{"n_layer": 13, "d_model": 384, "n_head": 6, "n_kv_head": 2, "head_dim": 64, "d_mlp": 1024, "vocab_size": 6865, "activation": "swiglu", "norm": "rmsnorm", "norm_place": "pre", "norm_eps": 1e-05, "positions": "rope", "rope_base": 10000.0, "rope_fraction": 1.0, "qk_norm": false, "attn_scale": 0.125, "bias": "none", "tie_embeddings": false, "parallel_block": false, "init": "uniform", "init_std_qkv": 0.0311, "init_std_o": 0.0, "init_std_up": 0.0311, "init_std_down": 0.0, "optimizer": "cautious_adamw", "lr": 0.000998, "beta1": 0.9, "beta2": 0.95, "weight_decay": 0.24, "lr_head": 0.00813, "grad_clip": 0.5, "warmup_steps": 331, "schedule": "wsd", "decay_fraction": 0.74, "decay_shape": "linear", "final_lr_fraction": 0.0, "batch_tokens": 65536, "seq_len": 512, "doc_mask": true, "train_tokens": 462600000, "steps": 7059, "dataset": "wikipedia_en"}
MLP neurons of a small language model. Each row is named by its layer, matrix (gate and up: input weights; down: output weights) and neuron, and shows model dimensions 128-255. Each number is 128 + 32 x the weight over its row's rms, rounded and kept within 0 to 255. Numbers have three digits each. A neuron's up and down rows have the sign that makes its largest values positive.
After each neuron's rows is what it responds to, as a language model described it from the Wikipedia text at the highest values.

L5.gate75:180142131092122143189111129112149134142135151109110075101152151229102140131102205120152141183136123083101156128083176157084113083072142119108093100157130111185159173098156073121166134185041164096175105122117116163136097145082155114149145159132172148158091175115116129098189173142178153176157103080118117153180110111109152085085179088199163102134148141109170133127124104129153111104106
L5.up75:110131167138122145208130135136170094124181125108141082135150172185137085148090129124114177124120079143114105156071115186063130144150125084162145099116140084168124153099109120126220127132048114162107163125165103110131102074074145152147119111163109161183120133144108074103142141097138146151176147082076155168179087120159166085098136095083139155130153103140135199088129103136139078148133
L5.down75:108108138118144116169140136124129112070186081145156097130162143138138147162129116098110135078132126099116108128127090081117066150161123064156120115129174111117110136158093157126158156117156117133119173125120179113161183092179154089084072109098119085127106102182126092119132156108070098118131115091156191118132091139186100106114157104083079184084131126146115146089128171135121062092117
Responds to: Name-initial word pieces. First word piece of a multi-token word, mostly personal names in lists or tables (Nic-olae, Gon-zalez, Mc-Laughlin), plus res- in Reserves, rescheduled, residence.

L2.gate515:135092150098093159081092093065111134143080144175164130185175156119131179063125157104112092127166147122144098129152167131138108109135120101203145170170099132130133165121166174111120132129129200133149094151117119162153081147196138129126157152106093065061139135153067133139108139137195129156163094132060091146075114106156150104092219145175134129150135115078189134051102106124121151140130
L2.up515:093112105109078120046149153105084137138108163153089078136123146128105157103101145103140083134167109147133131164114153164135086107129087114136102143142063165149110122120170163077143116148139149153171119088083110144110121132164138160152169151072100110126081159107155121141131117158103097152129087163132085125125157129151210117130209211132148104114117119112147089089103161139129131154086
L2.down515:100105146106085166112103122087106148123122130182109169167178153074130196092111241144127091076191136169168115105107148159211116163114100111172168107149109163185112125120159090093138122058130147127096126100060135128065111107147194151170145113126120114035165149127094123106144128126163125161186085148103119143117091151202185127127158173121166164138112176123156120099119124115136136176120
Responds to: Decimal point fractions. Decimal-point-plus-digit tokens right after an integer in numbers, such as .5 in 0.5 mm, .0 in 3.0 m, .1 in 25.11778°N.

L9.gate741:175087107070176101104108131076158161155112094091078100116199114145132165156133172100148063150134124099144147147151146151159121140093133131170105129174137152172094095085150143079152134164061157052130158114111080106125115170137162170115057135124156139140070106113195144135132150136193142181154207154127048215131226145102076111159131139133126101141145126137134138179103076137096065109137
L9.up741:119108106109086078077058127134085164129077096146245113150125152148118134163135091110139125126146087126103132105113208191164122115180106166104153133158125145122114135098106120084153100162147135165117160171162142110150119119113136194133179085143172071123139095132156099068119081117138092140102162110154106157133122111125120069110180100103154126160103127099154183143145123086181119134141
L9.down741:189120140114086110114112138143139162168125069136179148145116153139146102089131100137129093147127141139100186151119113218140184138066122157135091093165167151065089154120137095099189130156149153174105157099127131095168126143155179092132174098137123152199142129108149131112098127128139121111136130181144075187127085193090135100191164075156104143121125072121139142164149149121132126054142
Responds to: Word-initial prefix fragments. Opening pieces of multi-token words, often sentence-initial, such as re, Dis, Con, Found, Ar (reopened, Disagreements, Construction), plus digits inside ISBNs or register numbers.

L5.gate296:138147151146108101092151081138104151159126135165177119172125127166190125146135133168046131175197154109117104080112182167148091108118186121135077118178153144133135165130079094147165138186129098102113201144152113133111101050123146135119137107175151139149112096105102148156150138089173167102126199139108117127130190153109101100095130177145088164124086107158136111084139142164094115146106
L5.up296:160090111177114155159177122157112175138156078155156122136164146138154112167109135173121160148157209126116075116118108127137143177182151032130124161148159081106134126172053134123147097157137175129069177150154077129099147104126175145118178150150099168162113085101098171157095168133162138100087166098149095077137105126146200087097141131173130166152100079152182095088119147128084118066150
L5.down296:080081155107125150155127190155122116102130082093104104101120117080118108147080111098138104118100120154135173152176121153121133138087100066082107136074089148122095078066174149115053066059114178200120090101140144205089150191060141107159154167097121163102118134133138110088102128143103105179127117103162063106166088071136148178139102099105129144140159154116128160162114104045125124095196
Responds to: List and date separators. Commas, semicolons, pipes and word endings that close an item in structured lists, tables or infoboxes (discography formats, dates, places), e.g. "CD,", "2015,", "Cass,".

L9.gate119:076118150130137168164098105124126105163119095108065139155131170109180151121131070191100143160169129105073085099078149090176136175091092074144148136070181124187117154125113131145119157140151154114085118139099162177182070160116096167143135128132141090098112138151154167136085102070198128086069169122152099158110127161121080108121164156146151121077120096093118134106075110163106075138126
L9.up119:061145147108181098150148066103162097052135136104120090118122137122125091122142109120116100146125113107075084194167110124105133130110092121135146102183164120138126188123086112085104144160156142114115142173114139186132083095097167130126109166113174200141180081189142115109147125145127118207137178131126104126124089136112088104116083169104104126144162135122136103070086103128098106121061
L9.down119:148129115085146082157104118134101112154123126098133162069110080085127154171148116144165101136101136052138100160170125122177213158115125092095122148100160154126133134133105056129121120085106112083144177155140113139095186133108176153158159107190198151199172146168156144162096122163123105180110112150137126177098154153155115119149124137075160160151156080102170152155105131060136139109164
Responds to: Mid-word pieces, 'back'. Word-piece tokens in the middle of a split word, strongest on ack in section headings reading Background, plus back in dating back and backbone; also ever in Nevertheless and per in repertory.

L9.gate1011:125168057132092159147100131149103131115145194133127074111110119175152127095130087117086091145122144134100129095104109147224142040112184164126080157134133122178149077120114096124162056175112139117113101138095153147127125153112099144165146174129131122131133079096111128144119051108108191154147143127177090121119179116156113184138103145130132146120151157129183126116049127083132084147147
L9.up1011:110174114150070121150099141099153147119132127147147139118095194145131077163096102150111139176088169126152103130094098092142187114082153118139133132114076136132168093124161128115121114127141133101133108136073174176191184020158156141194139147151115151105100167113122138160132133078182117140141159110106100091140130155131103152139125160145164054093046137182138157124102165145121093155131
L9.down1011:179139119091133128126092102154080142060111117182115136115113131156111145136115121095137118109141119115180123098106105124127133054183100162079137124094075112159111104169158085151139136141126160173116124097160112097126095150100170160138113139093119066102147113133140131168113144075137146131064124151112117160090145150151104196112084117129155219132111141066175094134129096078115083133137
Responds to: Clause-linking conjunctions. Conjunctions or punctuation that start a new clause after a complete one, usually right after a comma, such as and, so, since, which, but, semicolons.

L9.gate953:112104115089122078149172143115154106145130167110052142113088128137116143084101196100084081136141083121109151145185121176212174080118151121161163134127122156140137118137115069151185170160112104151153119172153126135076161115119158115094063140165153071136085168104121160091165137130103128110095168175130122109140140200143095078155101115177160106073101158100137121108112125096145199159119
L9.up953:118118163092177072168120131160146058137087141168122118113111171161083142059158163190114091100180175161121139133153134115146113139129079115119128126115137094119117161154099107096089109147121125109078167160144121150103119162192164156110103096073150141140107135120113176064146105155160170121158201128126130160151168092114121120153144099167121157157144112155131109095123118117044056109153
L9.down953:086122100159084171191159122158141121149099156125147145068165150160139164162098136151130093120109133142132170128106117132140098190128186143117097168092102131048135142142138191139129126120152206159112119171124119082010093140101110140148165161161155090184135178160102148123126113127071164072183118109111126113135137121139070105105192111113099099136152145117116128091067144187110135145157
Responds to: Relational function words. Prepositions like of, to, by right after a noun or name, linking it to a family, group or place, e.g. laird of, widow of, by marriage; also table pipes.

L9.gate307:082130129118094156095162130155084152146104153056152151149097133090142135190143119115101100079187143098067132103125135163177141105132212180191128094160135083123136104132120107078182161130160121111079130162153177139109127151116152151152122144162131127108184179152147122094116061117166146100163087131147190089121172131102142147089151079138120080127094126087138117067110144136190142130155
L9.up307:140128128095142155169150160167182127159104149089193139126131119142178108201126102099160161122159187130157139184165114147124140085164157188150097069151148089131082150161114149138162153172211098114133153174156128133076076093108064133122151177096069169107163194116131162051094113088119098142139128158114201146133086144120168137121148079159121120136155119129113099129142094155111110113155
L9.down307:183105115156183087151110204086123135144102084131094127109164096159122125131084194137121097134079128151106039175148188129180110146120122090116105167113099124093078121143102192154135083094068177112106151165114126137034154155106081175107091091141141133169106142101148125092115079127149083142144182144122105178140044182066121140142094151169107158187166130161097112130150168113087074133197
Responds to: Mid-word pieces and numbers. Mostly tokens inside split words (eff-ect, Stew-art, law-suits), numbers before units (at 10 kn), plus for/to and table pipes.

L9.gate715:169141154085154158125072152113119133154125125116136181149115180163176119109140126172115096151153155131108160108138142123190148173096202190145142129159081148122155062086106137102167162151121124175135145076082086112117120161132131117163048066121150114124126181162114120121162076134154144119157131161150124194174153116109109095109097119140128152154151076160120167122177093131150146079074
L9.up715:176133144096083141116161132128120170178119097119097131127094144116154190125108055121119121102158111157156130128070148153111142132139091088113151151107113151106163106081169125123149081080151207152136132122128132070090105130078171166146096109160087134134111129083245140096147102187146074109120163144109096140133160185121138116066132128066103110127081168120160119125132159132053112141076
L9.down715:133128103141161193115123069152094099116105116192133183096156129189177179098145138170102089156153136111154106125161164093135139106124102199133092116126146097101102118147127162159168174115115119101123170128168136109181187142109195089063124150122150109131109137102097092107115094125109119124135126125101145177145114100111169102124106105136116136111093113093110062104123110132168153162098
Responds to: Fragments in data text. Mid-number or mid-word pieces in tables, infoboxes and measurements, such as decimal digits (106.6'0', 89'.5'), split words (m'arg'in, Vir'g'ins), and unit gaps (g mol).

L2.gate342:106105090146137152083138183119107124089111110191132103177069094187129148090109155153149169156197166173117137075175048172171147100132136152128159146149116038104121127152175176141134125095166114138168100071110143128170075086181148097136111133162146113150168119165120128185121126106147103061185146175080109137138124145154148109101075143161142171183146119134126115083145054150207120141092
L2.up342:152071112132167145098126117073146171149100069111182128145179108124145084104128111114149123171078141118131126102128081163138089100131111151081122111111190096176085110131183144139074157113141110127132124066146172162074103161133059122173148160110179065176099106126143114120155108095122095100151160151162161153112104180158175079101113135112133093149112137081126084134121120135138085114189
L2.down342:120174163127140125122069148113079087089144144184074128117066093123106183122213094144135153112188042119150119115132096134118166130154085106211149140131112121118114198140086147125124139088104115121084135117096070121189089166129186104177091129146109186155118153144126142124087077128151155157159130145127120154106152133178117131134156087144144117108140121116131152103167113103177135061115
Responds to: Word-completing pieces. Mostly second or later pieces that complete a split word, such as bas-is, ear-li-est, be-ach. Also " =" in key-value or abbreviation lists, and possessive 's after place names (Georgia's).

L5.gate905:105093124143114097099135133109145112099125129160095137161110117087163104086137120107109144131187121106044151089134131151136103120083090171153078197146151166104164167098147151161147100129103167114095123141117129217143074177085152141155103151129121106178056119054100127133175164126123159097077158139152093118117165121090108184106178101094152115115191071105120161158146129065151115197108
L5.up905:135093073141118116097146176081122084091126132116095116181105125050122121115103141130081120097132105163053138091112079178138072121111138159135112147130157130133167160119120151158103140156101172100113115156111139169103150158136113110167073160142112116180077103090057134115210159095095178121100135162149166080056124152148146123143173143113117174117171090142179153157146126143167106173130
L5.down905:120093054157122149092172133101117068081144100123154094179142111078146163123130159121157166083127157136175136119135079152168112125123136177122109126178139142115101103177170165140115141139149150129091129126128140114112128109112134109158096116162142076115132134124076132112185117113127128128121172148122125119129135098146109110168171140119113195148119107143167193119145118097153113151104
Responds to: Opening parenthesis or digit. Opening brackets and leading digits that start a parenthetical or numeric value, often in tables or stats, such as (0–1), (1.85 m), (1584).

L9.gate877:062099164140095185114132104106156117141122133134072114134137172151105160140170122070102139172170152168073146135157159135138096104127178155126109151163087091127139104077099112081146090108147152141100122106172082145131145098087150122154118163115138115128181154119135108106170115135086106092144155172112133097167102159072106183122119065162129100113096174113123133132152160117064156139132
L9.up877:115190166156149180135159086147109140108136122152144119153074146133102134128141135183178168132136078146115136133109207159115114096108138106123118096061124101158172114109172080093092118102142138078093128135106131117193174083181197148116114143113090155178131225106127144124079112096150097148085146054121102173090140069104143113104151102123103177060148121159114094126133096172175177116143
L9.down877:143151110150149136169134131185119143124089159114136153158070155090081113132207133115119086082095154159102130151087147154128094151163167127142088151107111136108210175158095073110135207165085067183116080136150107152092065123081177128153157106149126119118167123145112113139130091130114142091115117187084155144132090156103086123165164120101089142108095131192157066141157158092125105118130
Responds to: Numeric data structure ends. Closing pieces of structured numeric data: final digits of decimal coordinates before °N, year-range endings like –199, table cells and line breaks.

L9.gate278:152201167147162105126140119135126092140186199107083124187091146165136156078137118199105133176150120143117101102145127158129143120136153148113114130135147147079117145108090102102181121079088115117135151177085120165157110100136142096132098165128160090143155149129172137130163147116145177159155176081172127126119156093097194081157152147078091065151108067089235090106192134185137101130069
L9.up278:072131161112117144137105138172148216117134070159141205174121121098154121153104163078168141153137143118102113124098121163100065117142165143198112077159077178126122062130112125145149132166132067081143173135162100119151155120136144170118130095157083102159081162145152089106087183184166146156119165121073108129132095097115099138125102089144100041156156141173156177159116062124140162140117
L9.down278:115088203114141174139133134096165131080156053101113070088116113120148148154135095170129079136086116102163137099168137160167147122089148165169078122128082166098144121165110096109163120091126172173047106141158144176144131122203143065080102161161140182147141125106123087175122132097145122130113173093071141202099150098156158165107079131122074134090167129104131101143183111084163151146134
Responds to: Predictable word-fragment continuations. Word pieces that begin or continue a predictable word, strongest on Rough-ly in historic-district tables and the hyphen in 978-0-; also l-inguist, spec-imens, Orb-ital.

L5.gate406:103163125126128127078142163114161178091155116102162137126163158100136121131123100104059127146188132163122126128115138115071127117066157169113085113136153118086140164109157133082164114130111148119085188092177142114108102069128083144102143136069172079097117144179180115098056147108089167121120179082170112125125123154049127113157135070111129131119094134062126119144158099145127124153160
L5.up406:125112067119117156106143145091126203137148095086153147102073121095092136162089101151088122096152154181152125076172122110165090136125136137057101117109103114135099177156114071138123106138114162161080152095143150117111134111127120132101149104126145114086122168148159143114094155090155113102093153121144201085138111142091133140105115111159075116087041153111159130130154144180128104106171
L5.down406:176128070178089099182161128101159146121145109100177136166132129148120073092053158164169120086136175159186119048085067115086114137085146101085137144081091114173150113169105108088093152118116121168105129108098135083115124073153137123092102128122152112107135180163189115081136115143175090111145175103110130093132099138093167130145099178137119185117062111126138151093143131152119119148128
Responds to: Number-plus-comma tokens. Number-and-comma tokens such as 21, or 13, that begin a thousands figure in election tables, or the day in dates like December 14, 2005; also stray mid-word pieces.

L2.gate899:198101109103140116122119196082085128121181132129098121130146130132105194096110081132197097135126128093121137170125088105180118093151103159141130085155161159171111189135174074108087115119118136063122145143144108144065166186083187149182071093193125110162165120150153168143171082134123164174120192135119078166116134173137077109134124141142147078090114099180085145156105134117183188120102
L2.up899:095121124148119120160128104196114136142088164113045097088085117152068075132094085172085200117206152103076152153196137161156127127106133096140095081113165089104135122116153141139112112152134108084107133114188138155109133123140145149134189077148075152121139159116129096119106139107136106136131171179156180137143172164135115112120117057121132163156115121098161163084112065154146168162144
L2.down899:087086136136081106137118103108138201154135050087107075101117103108157147126156106124162174069167133122168089158116166158134116083090085124126162136189112169147126146101086105153146100164147124137137167128096150135170098157151105141069119106134131161124162137189162156124079115098135182153152093149069204136111164121065142174106090148159147138136159171108185137145156065157116128133149
Responds to: Mid-word fragments, often re. Second or middle word pieces of multi-token words, especially re/Re, as in st-re-ets, B-re-eding, Disag-re-ements, f-ilm.

L5.gate888:117116151168169115149189196110155192167106156126072128140123160124146110172131128083166110120183148107094109141068174130061107141000144144116073145154158091099153100102085154130185148155092118137143151158060159168102117133123107153173089130096093078105137137148151158060141147129157149011150147190117147166098138156098108228142126072033141128135161126124106110173110094150120151152158
L5.up888:114162171179142114126212107097153172126106114110112174155097070143159132175115167117166101131121103107094094099088177115157117097050157094130085115117130077130129142136165131113162163156136107081124160144085155144141154098079090129169121143080142127149123130152124181124104111111134122073119117135081124193110125172126086197124182059075140133131061141149098121173127063124091146159135
L5.down888:119161132213122140128162114125173149152103100053063144143168111117123119208136194091144097125131172091169126135053145115133133146092141086135087114137159114102185140166135136084143154118097157153107140107097165126137134125089115084211182118123175114118173173185148154127113169123140103119147106128073149166134070135159102150135160137115179140124102137151120079136174095155045180178140
Responds to: Ordinal number words. Ordinal words and suffixes like second, 20th, tenth, First (Division), 9th place, plus stray "th"/"ond"/"h" word-piece fragments.

L9.gate130:088105077134092135116123145140143154121081126157131104108047127185164128125165130139131123137157156115128138098111123122125125102101162183120162118199128108126157104150148097157110079215130100097165105105127110132141136110175111113150114110143167103158162094124148170125114106174104111097141168140159216091159157171148128115066124068129079161071071183124151113051105086185178112146087
L9.up130:098137144156144185103064128093172109137152128154106134152152114126150138157129162132170142115122154152111153148101165150161124124115096138084057156151157171062138095124123086121146084134155128154169095098075142096091099175110124135141115132155135094096113148107153140161129125144039186163073148139102119068152143117103097156134142093119135160113158088134149093206116146199064058109156
L9.down130:107130129115132135110143150171086152169103171097184098122165116186161120122166123169104101128188095157151148113154145059120131055158110104120107135158159125131140138204112139128117128130118124109111096040082134128089197134172132138108144189107118142180131141109096119129075152141101128150096137149097108177131111120106111140063134176121091096058130104117153144128105089123163135123127
Responds to: Measurement conversions and table cells. Tokens starting a value after a unit, like an opening bracket or first digit of a converted figure ("1.85 m", "114 kg"), table pipes, and some word-piece fragments.

L2.gate671:201149191120060147084118129141162103155105178045039089150126162109128143139149127123135130166144120149101144046114104143113110083100155125167122130045093144080096115121127121126166104158102130132157131157130107154112152163161139133144072072102121167141139182131142178116122065170156140106090169144133099139124127149133179106170137141112071209074132119072141147140154122162134116097131
L2.up671:081148124144075072128137130112159100115053185185151177171116147104076142137108098099089088157151101146204078098126047155126153129144104144140111150118179107070151089130180183098169120149083152084096130120131084177110116133124054174134123156106162140146118190103168077111112173140112190151154142106143129078108098183078111119195141158101131133105168111124124130143076183148171137088130
L2.down671:163138190093096119133171110159155128152099166129126163132127146131128126156129170150117113126089146140091101070104087136092158124115153164153101160128126175066139127123166192132116109099110150163115129091144109136098140135146127151126073115152124166120116135109164098156099122131115117147107168104119149180147156191129080102167111128135084182133141139100133131133135112123131147058180
Responds to: Post-hyphen capital letter. Fires on the single letter starting the second part of a hyphenated compound, e.g. -Loing, Jean-Luc, pro-life, three-dimensional; also letters inside acronyms like TLP, NLD.

L5.gate387:080151102115134129142137113140151149196135097112078120147183105164213157141165114132133147121111088153125065133071157174124139125102074122129148180130135122141111145121125128158172114154160115096144130064121161069113155133218120152125097079113104079106086158154158138160105110121170128141128136137138145132154154173129162160135109163137128130118094069165132101149147150182087124082095
L5.up387:095158135126144175120115135167120104148155064131127121151132120151208129108237183142106132115130090159162078112138096178114136173121098145097154123129077141126058086122139087111084170115146161167100124153103136094095122150120166129130148091125113098099146152146145139130087073135193123081226083090109144101207112120142114139129139136101137092159131122124182080139098105162157147103132
L5.down387:117152085107108149142098090152087161132089082093124160144079166142176139106180182120117105093132140120158083143133078150113125165081122106121144091096125141163165098098110088096086142077096105148142131186139131144094107150136183075107144104116145140025174166094126165139191060105103111089122112120130157141166136110068110156151099140093173162173088116135151176176162144084162162110096
Responds to: Mid-number and mid-word fragments. Digit pieces and word fragments split inside longer tokens, mostly in coordinates, table scores, dates and chemical formulas, such as 13, 17, 3, and av in Ravenna.

L5.gate278:133156144116156125129098120140163078084080101158120099113177100107091104140058173169123134104133115128110129132143131125207127092146068163148195106159152171137112097099143108107182074166145168145199135121099177180093122048100151138132091132132124176102163120096161121163114109100085143136100117203064124113133110171079112184101119173185092192164138019079098141135160089109086121175161
L5.up278:151137078113139147071105128103147163087118141139120119146127103133194158058130182134087152121102104188120119151119144133174124125140139179090166149167126121138127094151097084165149115168162139119130090132099149132123131077145160163088166155126125181129135091153147160131145068088149204085121082133093123083106101166109139121094084101135133125126079180053098084155143100151070078178147
L5.down278:103111130118123106141157122114149134154144148103118086132104108103161116097067116115133105116103120094142107094052146130079130098140082151091115147134068120128129163142103153146175150116138139178065131086144155105144102133138070124176147156145130137198137126121114107161077162104107138097089144137106095175089093146126128113139145088149155082121158118176131145154123075117223080156075
Responds to: Clause and sentence boundaries. Tokens opening a new clause or unit: with, while, or as right after a comma, sentence-final periods, and = before article titles.

L2.gate288:111179107106119158121112146117183120166109104168105134119122126193060058056132107154076144126093120123168082163063132149159070076107109157135165132069099126168115144076163187068099126143175113084152161147167103095143126123118050115130096103146128060124090108087137130178130076163158162128137115139154116094151103156144151069142150122156109125070140156155108076152176208112149186137137
L2.up288:143177149130130136179147146111122152161148138130090135168125160128132127098152100125069118099134135075178106180145143171160153148151147192103112096089078158090083117103187167133111108200157154114153118116187135122171160125115127134111175136127133046124111101112142151133111089137142138165163107157148070136164078106111160127141116207168112156127175166132114047158155192121144163092129
L2.down288:117114119198140142141122126119138125168119138132074120185154159090160098111152179161083097111139140117176068138099163174145126105159143200138145132112090141165084091132172149146129115184126159116134129142134121081128145075068187105111151074118139096149131080095127182125137134162159090176165104165177118107161106138125180180104082170137119176144138154145079132132140117115186134102140
Responds to: Two-digit number chunks. Two-digit number pieces in the middle or end of longer figures, mostly vote counts, attendances and times in tables, e.g. 13,781, 18,978, 01:51:47.

L2.gate372:162177159087159161107160136095100091170133117058167110090112092162121114090110126166157142179140121152093097129071133083133110143091162143099109107126159160204071092074130099080147070088140109088160146153116131120094159103101123105133107120154121069129147157138117141120185145102171118106133110114117124167113174135143126122136143179123187144061141120195143124137165204155117141131163
L2.up372:138141121119128118080168136111092117166141103111125137149132127155109115073119105139148172120073081155139147148114174083127150112154051093162094119141199096094175149109185131090089150226103142127123130184064093094150190111132164142135124162114185099171091186144096094090149131108181122134116124111092143163125161097187189164149121110107151164150129123130079069124104124134087121094175
L2.down372:142136126089121168150150161129124075116124118087144112130148089178133119078086132158168135094051106139124104116147141150139137122155118117114106161132156109137158127119158163127079140109210174122129137212075064069085167119102141159146126104129149142174134153177087119068116098128201087095117072138152109199120155114181154122112109150077180174133150094118083092118135107159150124118176
Responds to: Vertical/position word pieces. Pieces like down, up, over, high, low and off, often starting a compound or name, such as digital download, Lowenthal, Overwatch, high jump.

L9.gate775:149113142168199092141111161132136087109089122106141117117135185149076136130134097110097149171142166177104102065102083134166127098075148117174144106139191106127090125128140200123125079133075075103149173151069107187136121086144156195204131119134134116142159134101158159115130110130168185110159110184115153136146187113130105129117133069174151142078166106103137072093142158133106152154111
L9.up775:155120143142179086111124098183113154128089082069096149150125127111121149161126195076107132146133165166139167123137118107125132094189151089138104098145055121147112179131137138168161152153129096145100155151154092113175155118144149094125119104080064130052150079099161096148101140085098123103083094151071170145147112127144147150110133112155142130084151137102139118142075169165187181208124
L9.down775:194171072124136124118177158107174146161017146113126144107128089154114114132151097170072156153083149147128111140096084128131126114122098096135104165103121150154107157127088179174158104072066075065109134120103120158126116139099127097090125130125169138133107150147119130108103110185135106092181155100145072129137093150161095034145124069089122167113132153093145140136173139148130161117145
Responds to: Ordinals, rankings, word continuations. Ordinal suffixes and ranking words (21st place, seventh-place, Dutch Top 40, finished second, 19th century), plus table pipes, mid-word pieces and relative "who".